{
  "head_dim": 64,
  "norm": "layernorm",
  "norm_place": "pre",
  "bias": "none",
  "lr": 0.00119,
  "beta2": 0.98,
  "weight_decay": 0.067,
  "lr_head": 0.00756,
  "schedule": "wsd",
  "decay_shape": "linear",
  "train_tokens": 519200000
}
MLP neurons of a small language model. Each row is named by its layer, matrix (up: input weights; down: output weights) and neuron, and shows model dimensions 64-191. Each number is 500 + 50 x the weight over its row's rms, rounded and kept within 0 to 999. Numbers have three digits each.
After each neuron's rows, "fires before" lists the tokens most often just after its 100 highest values on Wikipedia text that the model never trained on; "fires after" lists the tokens most often just before its 100 highest values on Wikipedia text that the model never trained on. A number after a token or word is its count.

L5.up396:465502513538479548472496502586545549472568481545477465479371601537501596498519556519426578483463532531614527539579524490426514477405500610508526523437450523466529524505512519546495605471399551440511447451517441487417493421379470497519470494459522525457450530463425465425567427460503550463541486555604553491457498557558517563602510529569424523547461509473501523396482513579542429461518
L5.down396:441560567546498408575503497423607530543474426489544392485420450584492608545540539495475537513487539439532466505586518487544536521561488518530488532522594488609542582513523513468515469498465471541554469467532438578528468467422471439440531435593502541567505572513593500524519588532548448406442502505422514547441471517461540520581520484517424502445498561505464501453505524482375528526513
fires before: "\n" 27, "==" 14, "|" 9, "===" 8, "-" 8, "The" 7
fires after: "\n" 56, "." 22, " |" 8

L10.up975:444498423528511545472472520512574527458551447620485521458499496413528463528390455457581521407504459415555523511487505498433518437480560531481517536524447501523471445492563503519505582469434462469441399538524461475469536555500557461465580502462524542411400525396527506592517532503523421462472483501491567532509470537456524481560512462496461550432446445447383537518486555571538494497511
L10.down975:492530515534426461556430473598471547355566499479472484470557437555445527465498457493498426563564517514547461540439487421545614596433448501497509492519464526503449453553530466545470506450402398500538531462543461529469514557527495468538523441479472528458420556433479576453375495548452507543432462463524445546475465518579490516481463444502440560426535415519551447575421549652482499526529
fires before: " |" 29, "2" 10, "1" 10, "6" 8, "4" 7, ";" 7
fires after: " " 64, " |" 32

L8.up17:502495426519532507475521451516458499479617480559474460489543509533444523545472429546496484493406543497451476559515551529522524578433524408486518612529455535556561426461573495499526469479520516493551540534450510528381440571463551491569457456450444495538509458474502548469533482427546560567540598511535534575517595541424486549569510496570479557585406521424501514513365517532517435542510
L8.down17:541457556531482503548451524421483480478514449418443459595460504483555470504523533497538460510451592412512541414464370482574510481477458465468534499435468363533494536498528480553499494488426509624556489475474566472559534597467495478491528564518476520545501562489455472456437496534396575510529569463458359599479498476517509377549543470482542446437535452614537481544538452557503489491456
fires before: " |" 33, "\n" 21, " —" 10, ";" 9, "5" 4
fires after: " " 40, " —" 20, " |" 10, " Total" 5, ";" 4

L5.up1034:478503453479483568504536577491512563470529565517503438473524580437553465564531514479485454416479488546435568557496576446415550528462509513549626521530390479473596438493584532414530568422460542447461612466556472402463395476468504528500477505489531533517475461523411454421551547532538497406522509478490533473428542559516517442447539520494490471502481612556431565496471455521547415452493
L5.down1034:463530554523443536539504604552455558527533457487535515450539471555563420379521587530514454540527492485560430517570471442489489512586506562478527602580518516428507487525381518469490484542515495481467408485536460419634459474489444562523465470440522533544534500527546442483521477568404472495388375543522505486453495503575461461493508555512462547398498549481562487461504480476506595429568
fires before: "2" 26, "1" 26, " |" 9, "4" 6, "3" 5, "5" 5
fires after: "|" 69, " |" 16, "==" 8

L5.up797:472417460525499459443506515501421538531566496589484446519421513503470542625483470533447458432458556491513603491502541524513469553356547442486572485498443532505528538472592524528492569447490521442426558449520520485441465566495582575531499473520545502555527518525439508516418496462486522469511538493539468397503434530542470534481473508544506603554377522435415547527427508514554448513573
L5.down797:534457522508488412540450479492633485505465524590494443485409538497502526532554513442469553384584559519457489410476514461509588491442517445565513560518504484577509485531525523526520534475457515555594483492410525604534532618504534493436521465430462481487467462549520456516482535488405483481470453454529464469562500454480462612478552593440453560482408485467473545469447435392510441502590
fires before: "|" 81, "\n" 8
fires after: " |" 84, "---|---|---|---|" 5

L13.up680:469527479484561474519453463423509528569535522482565571453506523470443505552508451504467588496509491532505642571554525529471448443511499628575443465483560556493583511467478497439565481463565513514565473425496482459497476471395547587415537535414549503535415403537551546403490548412575454477498554497490468502506549489560516370436559460539312607484475505446507460453443501493532442419518
L13.down680:485636585491455608566535495495448397528513530529411447510441527478497516490560562433501545515536515434543501517516477501490507541588501473467457542537502558463513438502540576413442497415463490471479537597493552464469472455547435401520426444551443485480545509558552511515539462508487556505436458520629398547472519417524427501567546521434519521462562424445457561488613445525512541492506
fires before: "9" 22, "8" 18, "7" 17, "5" 9
fires after: "1" 94

L7.up1289:460516492496500505416539468480476538562588507528514545532553517447580578591519535515428511442541466456486457440494464518391506439495484491550488550437442539398456481478472590520519572406473467493465495525504518535455428482420477554442498604418495461444409485446446462533500450503541503485523495474493498464464562533456486490514616513464489500615514516459457523502486554600520461472512
L7.down1289:462506515528515437465478504414409509564518470572505488450587531571468575619426482584645535365509453623481474409515624548467498564558487555486535583473551538435517482534493501522473471500496551451566482414547516479465443422497472419580502510532513517552486468516532459414541544577557464520510480437480508498492503490432554432494534480489517526503488568595505467425498433517510439489484
fires before: " " 18, "2" 15, "1" 15, "0" 12, "6" 8
fires after: " " 31, "1" 17, "3" 11, "2" 10, "6" 9, "5" 6

L7.up613:567493470518505499436494409563561517475469513582447481568545460531491491545464474496448416537524513582446558522492556543491566500450525520459606489506463585456548462511499485557508553370530525533502523508461518455421449461486456500524462478473560476462512452503498591462492490475561436429454580436556474466441513569491476481487453521454498550577497531442454456589471464640566410456512
L7.down613:520403551503429520535551471473473492469500552490573519513465479462481450548521500474497460542468497437474545555566373445562530532488544468446502540546515486480486539522462414444530565504485496622625432551530470437547455619562397392518368438437519513517457443499475509442516480498436523408432494504590473526476498489559536489506485459475485445491489492546447386589536530502492485433499
fires before: "\n" 62, " " 20, " |" 10
fires after: " " 67, " |" 13, "|---|---|" 8, "---|---|---|---|" 5

L8.up1220:439475467575525448459437501515500588512560473463552579406488524481507602475510541487532555533564541482433437413507579521430485520516539551477491435427465529583541459481504518542606526481509478475494621518548509463410480450386532497439506521514556482487386457551421538440573477514543415542511524454502557472442414560473469519460505502471471496609458547478426426478385534594429483454531
L8.down1220:480439451508495565542448459443477555515390584579440413477451506463529489582540513549582479606438470478449492525540486500500496485512460554490524540520408429561487540571576529439456507449566522493420559499525478462361423553491443472486535484520556490515530508526502556568496405542464490492495455449483512537488480554540489495510384450505615493455487470533506589434554518475479543506568
fires before: "0" 61, "ed" 8
fires after: " " 62, " re" 22, " comp" 5

L8.up598:515491454460513503505516458484460615514523556502511501523478515506490532545429501524440541481523519510531551533507518617453594430470511554584523473528493671458569456465532532613582525473533559538394542514496428488509444407508452485432537538557524514584519547421499451459519530459495400478488481460491542481392509539464486568536549558475483484499566477409567486550439454542464393470461
L8.down598:394668509422493534601579427513394550505521553534556559424460470551501480500544511506452496574533580592454472501521585448467514448523452504464524473505565523489477506524413530531485562477520526480447436522429517489479502442456485515469512484470441455469605535536505452579509579493440558539530491484435480528527405484440446501537585523517507480468563485469469448464435512535504486493398
fires before: " " 38, " |" 24, "," 8, "8" 4, "7" 4
fires after: " " 62, " |" 32

L10.up1341:459473506523551447479533431542550565538530581449565612517447551413450403586444443504466555375476366538552553487462446582471509514376424475489515535495466499448476520518411526434497527552508517525532453462589515496456499521394612528464436576487524469476472507606469462419551527503464475514492434539519614455528533501516516504532514571573478530515508574502445465597557565600489455471635
L10.down1341:545529532570547450478552498519450544502532491559415485489430380411546561543526596566555437420487566488445506497525464488443436507512553517514588485467466490521524474521402491510435481514500501634474438422475557524557517516459545504441518553534471562531476429452556537563490455582486510493524600482498560426446480549498440447525462408531532478556433473494546603467401469414566511553593
fires before: "1" 16, "0" 14, "2" 13, "year" 5, "3" 5
fires after: "1" 20, "2" 19, "3" 13, "0" 7, "6" 6, " " 4

L10.up705:465504472465483494408531501439562519518509462522476502482531407506510494631560409573508463493459529527453437532482571538482520477522542528529505530476430537398437505477467529505539466456508598457565546488613552454468572453409493558535578545478580525450508547473503421514483502457514455420498541551527608456460618586470503505527529545469553535553569579506444523577425488518376494509573
L10.down705:534456573454505497490493590480512499474519417579582533471581544565496480421494500492512494556544422520449520506549409535542472531484527491521487436481463503608471478458588421505504513493477527540406504529502453488533504533553481576506536540515418581520468525550504512444574548517459524536550539516442510528503616496474523505556550411589443498397519528535480450523441443502438498326511
fires before: " |" 26, "7" 14, "8" 11, "4" 8, "5" 8, "3" 7
fires after: "9" 42, "1" 24, " |" 13, "|" 8, "8" 5, " " 5

L13.up602:479408427533508534454533528508463561469515612497502491402480465460562545607462462582460538470499445501507493494507547453524564537490495509488510555508555456551459546495567571486451448470512577470562539505479563499568431417512594667417425498519492536494533593499500550475517432477420519545561515593542576530541469540476518558467550509552449482526517530462484525555355456530495477501487
L13.down602:512454435506446449520559485521460549519541528613505465462559465488575530567405465427579507518528521515429572482536519591534454515485471486507496473584520486504506514531444513452492570462486476522523524509499556471471544572600489360507511498507498510543512521583571482504597481494466525540520456499540472504478407439478478575528497446473653457508556481533530664470569448493559423517563
fires before: "|" 44, "==" 9, "\n" 5
fires after: " |" 35, "\n" 16, "---|---|---|---|" 7, " World" 4, "|---|---|---|" 4

L8.up1240:521412502495580467451614504461586546470435542501405542461517483420483434591487486530526519482487452522410489408487566548444503462438517455534473563522398569488464492494502589555454520430472486514473550473531499590492522457512531501512479535526586501416499545464439451473451504526546432514432620432530552508540598589515492456484508490470522517537520408480532562486533482501428438430473
L8.down1240:517546521504513517538421504532461428526521482482547480428494524533495426458497486450521527462530503558537451404512501509432585467549479595471459418472474563471465460512564532484581482485594478484487570475506480428506502496552541464526545477528525484438513519558544570515547502507388497487464350493425508437586507437454445543531510508560487588579594493557451470422447591513538411435459
fires before: " |" 36, "0" 12, "4" 9, "1" 9, "7" 7, "3" 5
fires after: " |" 56, " " 32, ";" 8

L5.up1082:520479389474575528497491445520558571522574575501505473485545524471451576558467468460494533469469478521522466447516592533511475500500429412499533560547420521452536443448520524434485424383492554479526585452563513535422413449512506569462486470554528608527485500546492471475530503462608550417614513410478514520468524565439509512511527500486514557506385523564481565497444470513492453469509
L5.down1082:458557559461390469521437577550463528539567447538525511541553538443426477595490423471472516540515482489540531517471563548532494553409491496442455506535474457424504510565461511489441494579510522446437495473500541397522490474443478455501503529546492515532536466537389509506464502485535503452472488439542547419480466494413514565465471410540520433442453526525597524476344503496564501552485
fires before: " |" 22, "1" 18, "2" 8, " " 8, "|" 6, "5" 6
fires after: " |" 46, "|" 25, "---|---|---|---|" 6

L7.up910:507570513405458450422476441487538534416554515501495539425463457425489563585471508510483423504500506542488530498517531459456485547389469492491567466574419525465531470462439545497454567446464516443526589524486498464495370419412481442482521512512540496500520514490361432512583494495461539476589499524556555420450614532504492543544600545543488536566505511571455531508397486578595500459499
L7.down910:481534522445535412417551536512477565399526576438482506510469487509502496571577491465523523503396427579568376511482525491425552519550469554514511485518526527455477459460476526453493510426529449525468473519507434528460415615549526537515445489559504528543490572593378488484532491363497480493496558539502473464423593496481463524471459439480463498516484564557464569432425517482503554485488
fires before: "==" 48, " ==" 13, " and" 5, "Career" 4
fires after: "==" 59, " " 8, "===" 4

L5.up1035:454443566539489597511549583431454495597568495537541496506462502496614556588559604483447479468437461450478563439606513473451487549458498443480549607540432549452491557456513559497475524538430515487446465431539433477446466541485495585474496478496483500530495502511425492508495481450434504512616413493510442527443631520556501495501489501476509466526485497574495534414445563502551358454481
L5.down1035:497431541500417458520485559452499482554616470551475544516503517545500543487458479477503428488540549490457555541492433537617512503587457497528526569458410500529522477591444495535492397579490373533560537375461504561537461527560489486510499515540458467491502440543486472512489446466470519507518443515569479503470516491522437542499519474548521487482493530481535458454497511439403504553477
fires before: "\n" 65, "-" 6
fires after: "." 55, "0" 6

L7.up326:522515480472541545467434448457562568509475426467502449516438413387524487546481568517507435462485478484660504498524530480492603528475477480530563490480504532407398484481472434469541507556431471482578425459540394479506475477487491546507476429428467570441508552567471530487465507496541557520468480500452409456541503550582525515517524493459521604479487499497547533482494503590448508450510
L7.down326:577553511545537485530504637550508400374472498435529401425436525491511549526441523500475500354499535470535457454450455486493474563444520536498553443490504582528492486571510465453388466517530547495538505392497457527492617509509500526565540496532504595503495509533558518475522457594563479542495547428521571497608472544439464522546513541492523479460469411570424482436467569479522449591455
fires before: "," 52, " |" 12, ";" 4, " U" 4
fires after: "0" 29, "5" 19, "6" 17, "2" 9, "7" 7

L5.up617:569531483524525504521495447547589555498586476532446502550575506494550456506487489502443518480471449502473476338485547527493443466457486524608505527512409531341507488438507513566589459410537452430498565471657472559442495467472463523487509560463469505532472501477540559462490493523556472500451560480473503466313605577445554538465554501463426518572467495500524527553509564603417493518548
L5.down617:556430508475534427556478498485503551584547477498498509550518440458576446575515558443523530426563405529403537519521502463499428406497565558488548461482521564446429513458519584460536508509473461424526494497436471509546513516600429511618544548513562459566449543543492507444496535489519505494583460550528518387457533526521557622552406465457462573533525549416586492404562528551430459484484
fires before: " |" 23, "1" 18, "0" 12, " " 10, "\n" 10, "6" 5
fires after: " |" 75, " " 14

L13.up1262:483503474492491530424442537500483549621550500512521535422522605442543488603552533486433502568469479442489549541578409517477489551445434560572466480555466520470470471496460545461499456500584558502564467466501498502515456507524598465528479530418586487480463536553447489423494502421525562535610520444467384498509566517512405470416510515327491498553509557498447498513473504463530563492488
L13.down1262:570567533413532619457471490501515506555537499449514493456516432469407503506437470537437459458470476519542475575471474471406410466562534504520611568518471475526464547552512425515463461568507439487486524552509455512509404519506416514523456486477522555444593507503546504516544413469500505460468550580507520452495506555518497467453553475478462582453566495465572507475562486494499520475497
fires before: "1" 23, "9" 20, "8" 13, " " 6, " century" 5
fires after: " " 41, " the" 13, "1" 10, " late" 6

L8.up74:463502486489474500446531511510570487499502609530558518423439439427418424583485501523547447435541553528449554531483493586484486551418499500445562451475433563530565450507512504483538525501528486448584598458482456569495377500511572524535521534573531485495521460541366468463494582399455572469535536419565553498436413490509444506553496609519485516482461481613516571420400466490500440534492
L8.down74:515495547451454499436537466485491501500455552562606486457469497470469528521500493485534502446451458484500456492472498571407481553458522538477532509474467504521527500805540539467574512482503507498555498457519513498502475518473530547520504470546521569477479509598422493481510527394483519454539470455529537486462486318511380526530539625492493517481458443566466628412472545463510492493498
fires before: "==" 45, " ==" 11, "s" 8, " and" 6
fires after: "==" 43, " " 7, " |" 5, "===" 4, "Early" 4

L7.up1010:453526481441510490443492513495464437555546467599586556534537436462521527473490470548513556535551524472549460453507554499513640536503551456482472488479465591464501509443595646556493428579444505477472461600559475502443454526446598535549447600510481488498435541396469491581434500493477558516454466439447486486459610550494498537501526532476519513532520562463473499498474436486581443455568
L7.down1010:482499551552401428458505547373484528562450531505445495370394560559466540439467473501447467530321551493574581583598506599436409485655482584472443471531583428434512406528401443501517522450475506536510529490498492522480453542550498484522487501556449484488496496489420496549569496492446406432575546524517565507504471461416427566595467518458538470563517501503515487452487567529474514572500
fires before: "," 18, "1" 17, "2" 10, "3" 10, "9" 7
fires after: "1" 20, "9" 15, " " 9, " January" 8, " Co" 7, " April" 7

L7.up770:536491490473530463459481534597584585427474555379506488487454436522442521513468487460416460540521446578529481482491586495493462474480476455560527471565435562399593556515444487550550478503484518500530529503535517561500408439499499531653488532524573492516464533389406505463485496473524435455434548490511565471456447590416525556489476563448500563459495459452550531653449530555462553517412
L7.down770:500489509510471499523435470480489595442419445477472508639478537511442502499517483475504541516552482518527456553549555419503524464559460589462486407436520519563536412578428495493546467416549512565476554453588527410509513550487452483451576418518546486510459495513523374549562502553568454504430489507419500512469593440547526482566503520499509561545469445471481373490485595561484519498477
fires before: " |" 52, "N" 9
fires after: " |" 23, " " 15, "|" 14, " J" 10, " M" 6

L5.up824:569453471440511431505511464497552549447484481437438493421455445552537540571465494540549557369484507569405591442431621493471460492485516479532576565527435540441499471478500525466483502400558464504460575497553453556457404454442544509597505525465581541540479568541500477446525513488471434447497632372540570513519491555463482588415438533520526469533423495563400523452510414521448564485559
L5.down824:533568507461532481465429429505452522530534452529515455562470407433530440582513428497563458514503452552571447514548475499543547560547470596468420488517506564464538481516436473424602468422431423488483536449562472503465565546441482471502501453472494610530481465539478388501512412494458475553527535549455573476453500513478536539539532486526519522545524629484440506495410548521433452544521
fires before: " |" 60, "s" 9, ":" 5
fires after: " |" 49, "|" 14, "==" 7, "===" 5

L7.up1192:515547497511480530487514436476440501379472540524447400572482559506580581514481533535471437541514391543606473462481485612462632511463583487575450543534488581498518524510511526532549459399495544533539493494622484482479454417499464471546552498499485576494500549492480434502431522519537476535570542418579468457433571585484483536454476484436398575561459536543488535505523513539537506506552
L7.down1192:394517553469556472506466458520488483523495512499548568518426537558500483542483535506490585516501505596515491491536591535512519514525465518494406540501536497520467419615489544518499418502489513511508544438536461466474500566482377491399541512526569532466496499576600450412544567551486412511507582541525539539415614452489465512493521459428479432505480384504497452461491461455567490501449
fires before: " " 49, "1" 10, "0" 9, "%" 5, " (" 4, "4" 4
fires after: " |" 34, " " 9, " Swing" 7, " Votes" 7, ";" 7

L7.up838:485524485546557390516546523581440517496539447541535470490519390503460486465490447414530542493472475552560490455535569504578529538575584414545499447532447532553466508474490482525502430561446551512478422505508474499436484543499579527513577352505546574570545552565549514582517529398482535512437403433494547448473514589514461534542467536476517552468390570523457279449494470400452452516535
L7.down838:471490580573430505490493500494424538599529496498482511551422591518590426569437499577495429515474424501583545561576425513509502519469387472453501585461559524536455529541450506512525502462563434449481482430496523482574494430504467496538515511463468541428510482520503481588460535472517436528481524547605468473405532479522422488481465592471451522452652456477487574451544475508489535408532
fires before: " |" 49, ":" 7, "–" 7, "9" 4, "\n" 4
fires after: "0" 24, "9" 22, "1" 13, "5" 12, "7" 8, "8" 8

L7.up72:438461484515603496473440505461547507551490505518489573433541479513517530576547497509436567440479489465438487424500623505423577446514448475559470536559414530443496481467573580511502509474482501454367539454475458606498452581533435544439457568482440454509435454464490464438525517519470470476530452519550495495529542549425498560459500467472439503551487498537505552465498470486573522497527
L7.down72:538545481617494356457513493468397428539517523465501484373565437524535421438484555517517618481517458530465520499505473490485363513539529554461480527497436511443586412554470610504396507437484516537551544515545488486469543417490475483579545460572553436601457513478489400437579534514555581509441554437468510474542494512461463525512439491521573484501615533521515445548503483581576449492486
fires before: " |" 23, "0" 17, "1" 8, "7" 5, "4" 5
fires after: "." 73, "\n" 4

L7.up1187:576451466482502526451436450425467587548504543510518482483513501519568518578538474505487584422484519583528508513529526590444482515496512486510559586427485522598547606463537588449533542415403474526396575400526520431485460518508503525603418469475440547422489490529406463473538515496451575452523495467631493473485561538640501535475571504547478581594490522520492493503372514467497507532490
L7.down1187:549490433470538514531514476433472629568491461647494444578484456468491514440521469415491589398418587551513583548498472429441432531462503459490565573463400503508585597530466541492428508438540621568512458543476548477543497552498489474524522449538541481589509500476413402586563498440387555477602477428488471577508512481484489460584507493579552494487436485507491551488427468458445495452513
fires before: "\n" 93
fires after: "." 95

L7.up1172:399484427525498543434483474517494567527571483560452531464509424457439422386472427496486400476576545452398571415473569452508509439529491684473516441506524556473508500477505512590593565550518437445571542501599458527492580564506527451464444536553641484598498511453394570406582605494597475484608501464433514488467463523477539388433548535503469484569464522471520535564514546512564505522503
L7.down1172:516608516489499551549470527518499417534568522432444443471457525477512509484413495529554415514567527578492561543532512416548476573581464514453542407497486523581549546553526518445485529462579579421422458580499521539493460466484485485500560494419522435496604418485444541539489462543510528471500475434395427548435465563585524416493338450584538495389493534470439505494504472507393542540402
fires before: "0" 80
fires after: " " 85, " (" 13

L7.up793:556561490509423479504491534493448521531558515469488461406464539452536502572410578580414421477494495563571449504573498497482574559543494343556465480494504571549530539474423402526499551561563564474447409503587559503552499488497521490534532513461487494515533531514448449582543411449464479509550463529501481407455533485517491522460531528497505528572453566574443527566502466522445523427565
L7.down793:516492512408574539596419521545508475415415554564517455530461519473492531516565475432558534435495492438483536464414541454570423478510479464522540566484434464508424542510539596468478482573533508515423548520509548497391457609442447500463451459631502452495536441566553458520524425604405547493529532407398503564570454484490584513513530493516517487481484536542420426521478527499530493540451
fires before: " |" 57, "," 5, "." 4, " " 4
fires after: "0" 31, "8" 14, "9" 10, "6" 7, "4" 7, "3" 7

L8.up596:509505495590455510521513423409449553571503472521496534522481551498536530563476518561412437510378489490509483461569437519365568537467522490485558535436493471484554560445503529473507555490341521450473471482452501484492454483501506579566514508462392554509485471525453458453496376468497560492501398495500479571527564586574471458579504493451496465435449521482481536465450451474498423461462
L8.down596:563519447507464453532456478494529450544573466530518556437466477474480540532548512525550489521515549487474471575494475508414517487520485512435590437482421489513588493566521485577476509497499527566504480495565493419490499585536527524501499483624411448526452382538542556593538493519486518519530538556498477644489487512480458484545396410488515399508521503497408498443472500445523557479523
fires before: "°" 19, "N" 10, "W" 8, "2" 7, "3" 7, ")" 7
fires after: "7" 15, "2" 13, "3" 13, "8" 12, "5" 11, "6" 9

L8.up1267:445465452538487460438493464560523481488417571407495466432488458515518553567520551459494523419662457494559536515529544578494484470511533511412492497425444451516518491506511536477538495365570476499401591397505470589495432462522515561487440529485495533449447537594489503435593480523539453490509540427527520435443506491532509485436551538509496490555464518461528470473427476553531488400371
L8.down1267:549543468512494512544547481365503371563545437512495512577479504422484491521503483563480499451545467541438442505460499384523568578487460566505549498520608581535561462497567494498508491470484469478518498479451549540539436582500482611429484512539438573546452528534502413507483488392511543437508428540455519493488438494512470443489453451595496536480480572531514433531563472526397544523438
fires before: "==" 29, "The" 13, "===" 8, "In" 4
fires after: "\n" 86, "|" 7

L7.up36:511527461535463494449428517624447629555525504552461478510598503438595507466641502531480506537503538577518466452496638525498462474534559551509475476513434554379556500471571546566520511482529555467504496509570490586469496398449478459514528598536519444484544596479484535528505531499431414531466503474474501492475513510447515433430458516517521562483474506538411465460490555554503490507561
L7.down36:486504433439407423598514511566499433488492551448433498440413507451566491478453522517428490561440546503581490479502563464523439590467515480564493536483546493489637552613534568464429431567476562500447615583531572403426463564542443495496471557457558492481504465535411489561536531555516504488502434510587496476437488475539393577464561585513499462484581531501486510498487516398497439523424
fires before: " |" 40, ":" 11, "3" 6, " of" 4, " " 4, "s" 4
fires after: " |" 27, "|" 12, " /" 9, "-" 8, " Total" 6

L5.up163:541511502464506465516455489612551576427516612460472410545542538530492560591534490417517488507497499579535478537576505517480498545540463509480529567522399468408606502526532566410491389402536543435517538382590528446483315470452440560547505446427509559546478501558489477564498461486574525445546500413449560496465531566473478484529493509500508554501487513538442517502443510485499546471489
L5.down163:447517521452465514471471546494407452570459570506471496495582502506495450526490506488546444561536474586466509556510489478498481496557496407538377502495559459417570439536471380442489536514515458463584388441516516455563519542592516471484487562518566460446510489548464397542476504553535404510430512512490537483567508578523529433556551499524546403491389562607582540476509416453474518494498
fires before: " |" 47, "|" 9, " " 7, " votes" 4
fires after: "|" 42, " |" 28

L5.up702:550536521499540561452529439513515486529579534577507586494482415477574484527474591514443505456496480551533486411517491507499517434466473558496510531509471604490518444473422590601554560475530465442528481535588471398478589553474425505483484557462518444481555449387451474411519505466516541484557571507554449458468484561501483530466477634500441480576489500416434534519491444538544527478567
L5.down702:591522664445405485598444485553458555587502433444622504476438381500529503418581511429589590514477508442571474529467534475516491525519524504521436457521372524586558566634503490450507580539541503487469553538448506561415481515538515400536503530537457517522569484627402466497521501576586526544557540485464531503425462547524523501535531404535586433496511483501454554452458517484435508508500
fires before: " " 39, "\n" 23, " |" 8
fires after: " " 38, "1" 13, " |" 12, "0" 9, "2" 6

L13.up336:484482534475505499484389457570498569540493513493506522437535474478508494487473490437509517523597536491482545582562492554446541520482483544483524538423511479546620473450561498493659473509542450509554617422478456465499522536417446462477538558538657514460466503576417504393527512512577506363576515494450461524476478546546444480513526508553511486545531462499505474488527507555437452515451
L13.down336:542497532588495440528532473529488450533459527532521544424542520443544540498515472495548462463552514477524541411501531590588458552541450528469435465427473552562475480567565401518499472491571462622501477441508433381440466535523532544463530496417476536464513549503539437451415549531481422541629470471517555486546333497571506538522477413472493514493509488506477563573617471522421462570526
fires before: "0" 97
fires after: " " 90, "\n" 4

L10.up73:467498445539482562482523512486490539512536471501491478500554513422560453595387440475547382444535427538567472460528476459522530444424466512547425512477472577470629513522522555483506501502598565502537420503637567455443495461438562526422520423562485497393504471472466487585530475448540488499538546468580510493500460545495571571437494521457538574558439547527410518552456472525469542494475
L10.down73:480489493466483530564399565530454435537569475426475553471517454523524533371502470547496465518536527489538523489487430550534404417383472413488477425494418517549484550531551467580541562353523505504537434584477557558504549469518481445520461548438509440497499484557528447441554531481526390544543497538534513523523473514481539418573451452544493493478522504480493503475442558606428555526429
fires before: "0" 18, "1" 15, "3" 11, "2" 9, " |" 7, "8" 6
fires after: " |" 70

L8.up61:472443518504532560443522544484485564534520591621560553461434531519529525539493476616433644465484494492572531516500532515472520574417491479474567504532405467478508541429552548520495476479494459405548607525505526555422515498464553542537399516402544520414489490533445471504534480517444500486489459519501443453457536490513458429471580578498473585538524507548498553467459509548512506491488
L8.down61:502484541506531459477460451435492481512525495527514468503495496464454505577455461513524467495479557572519495540439440473469538513541548481494519481410483463524507494631423458547512570500504586515500489507544487437532560442507470544468470525424518588652443496472539416570543513442479412527518548455627473554510481441576556468519544548476539468417423401497395691403509508462534335481473
fires before: "\n" 80, "-" 5
fires after: "." 79, "\"." 5, "\n" 4

L13.up369:512480539571498450539469528538483561549506538460517546407363402578512451510502521560462643464411535538528409533580482536465497526451517525454451508541486523474545521510544542469445492432536469430537522461513483491440473561460494550367587458510465548530542463617467520497495521521453501598449563568479417463449543594529487580475499451502465529495481489461468511474524494484487463522526
L13.down369:504574401567536524483534528419478524573605531490519526548494434495579530402413465474514407539565592429453457461497454602521528498582528466424537518495468544555515448487504501521519607561500487523563439495509491435461475507593422522522436546559569503479522477482526552526519460482469510451429472405474537487551517579555487486540507469442474476477478606506470634520479550474458468559443
fires before: "==" 26, "===" 13, "In" 9, "On" 4
fires after: "\n" 77

L13.up93:514509435480407476532450494509546513540458642439489509485560511597583405567496525559504505399551507496535497468415564565400481449529482503556601592492538469483475455491491564459466501458551452480508540508556542438486494445387540556601533480491552564416519521578488541524484508491551468488391473437518606441459394578515477512478520617425435532542487444496570501437557512570567505451438
L13.down93:488562526557539479522523516461462461541483520460469553510488463476519509409555502426510455464437562448526407539494488481510478516573526465552530457489551584463500500498528477496465449499470459530608598506455672346508440490527460516556489435504468443553559535493507537543511453558462589570505481563426547447491519488488450528528462431494504514419583457468553642442622390477552438488468
fires before: "==" 28, "===" 23, " |" 10, "|" 6
fires after: "\n" 88, " " 6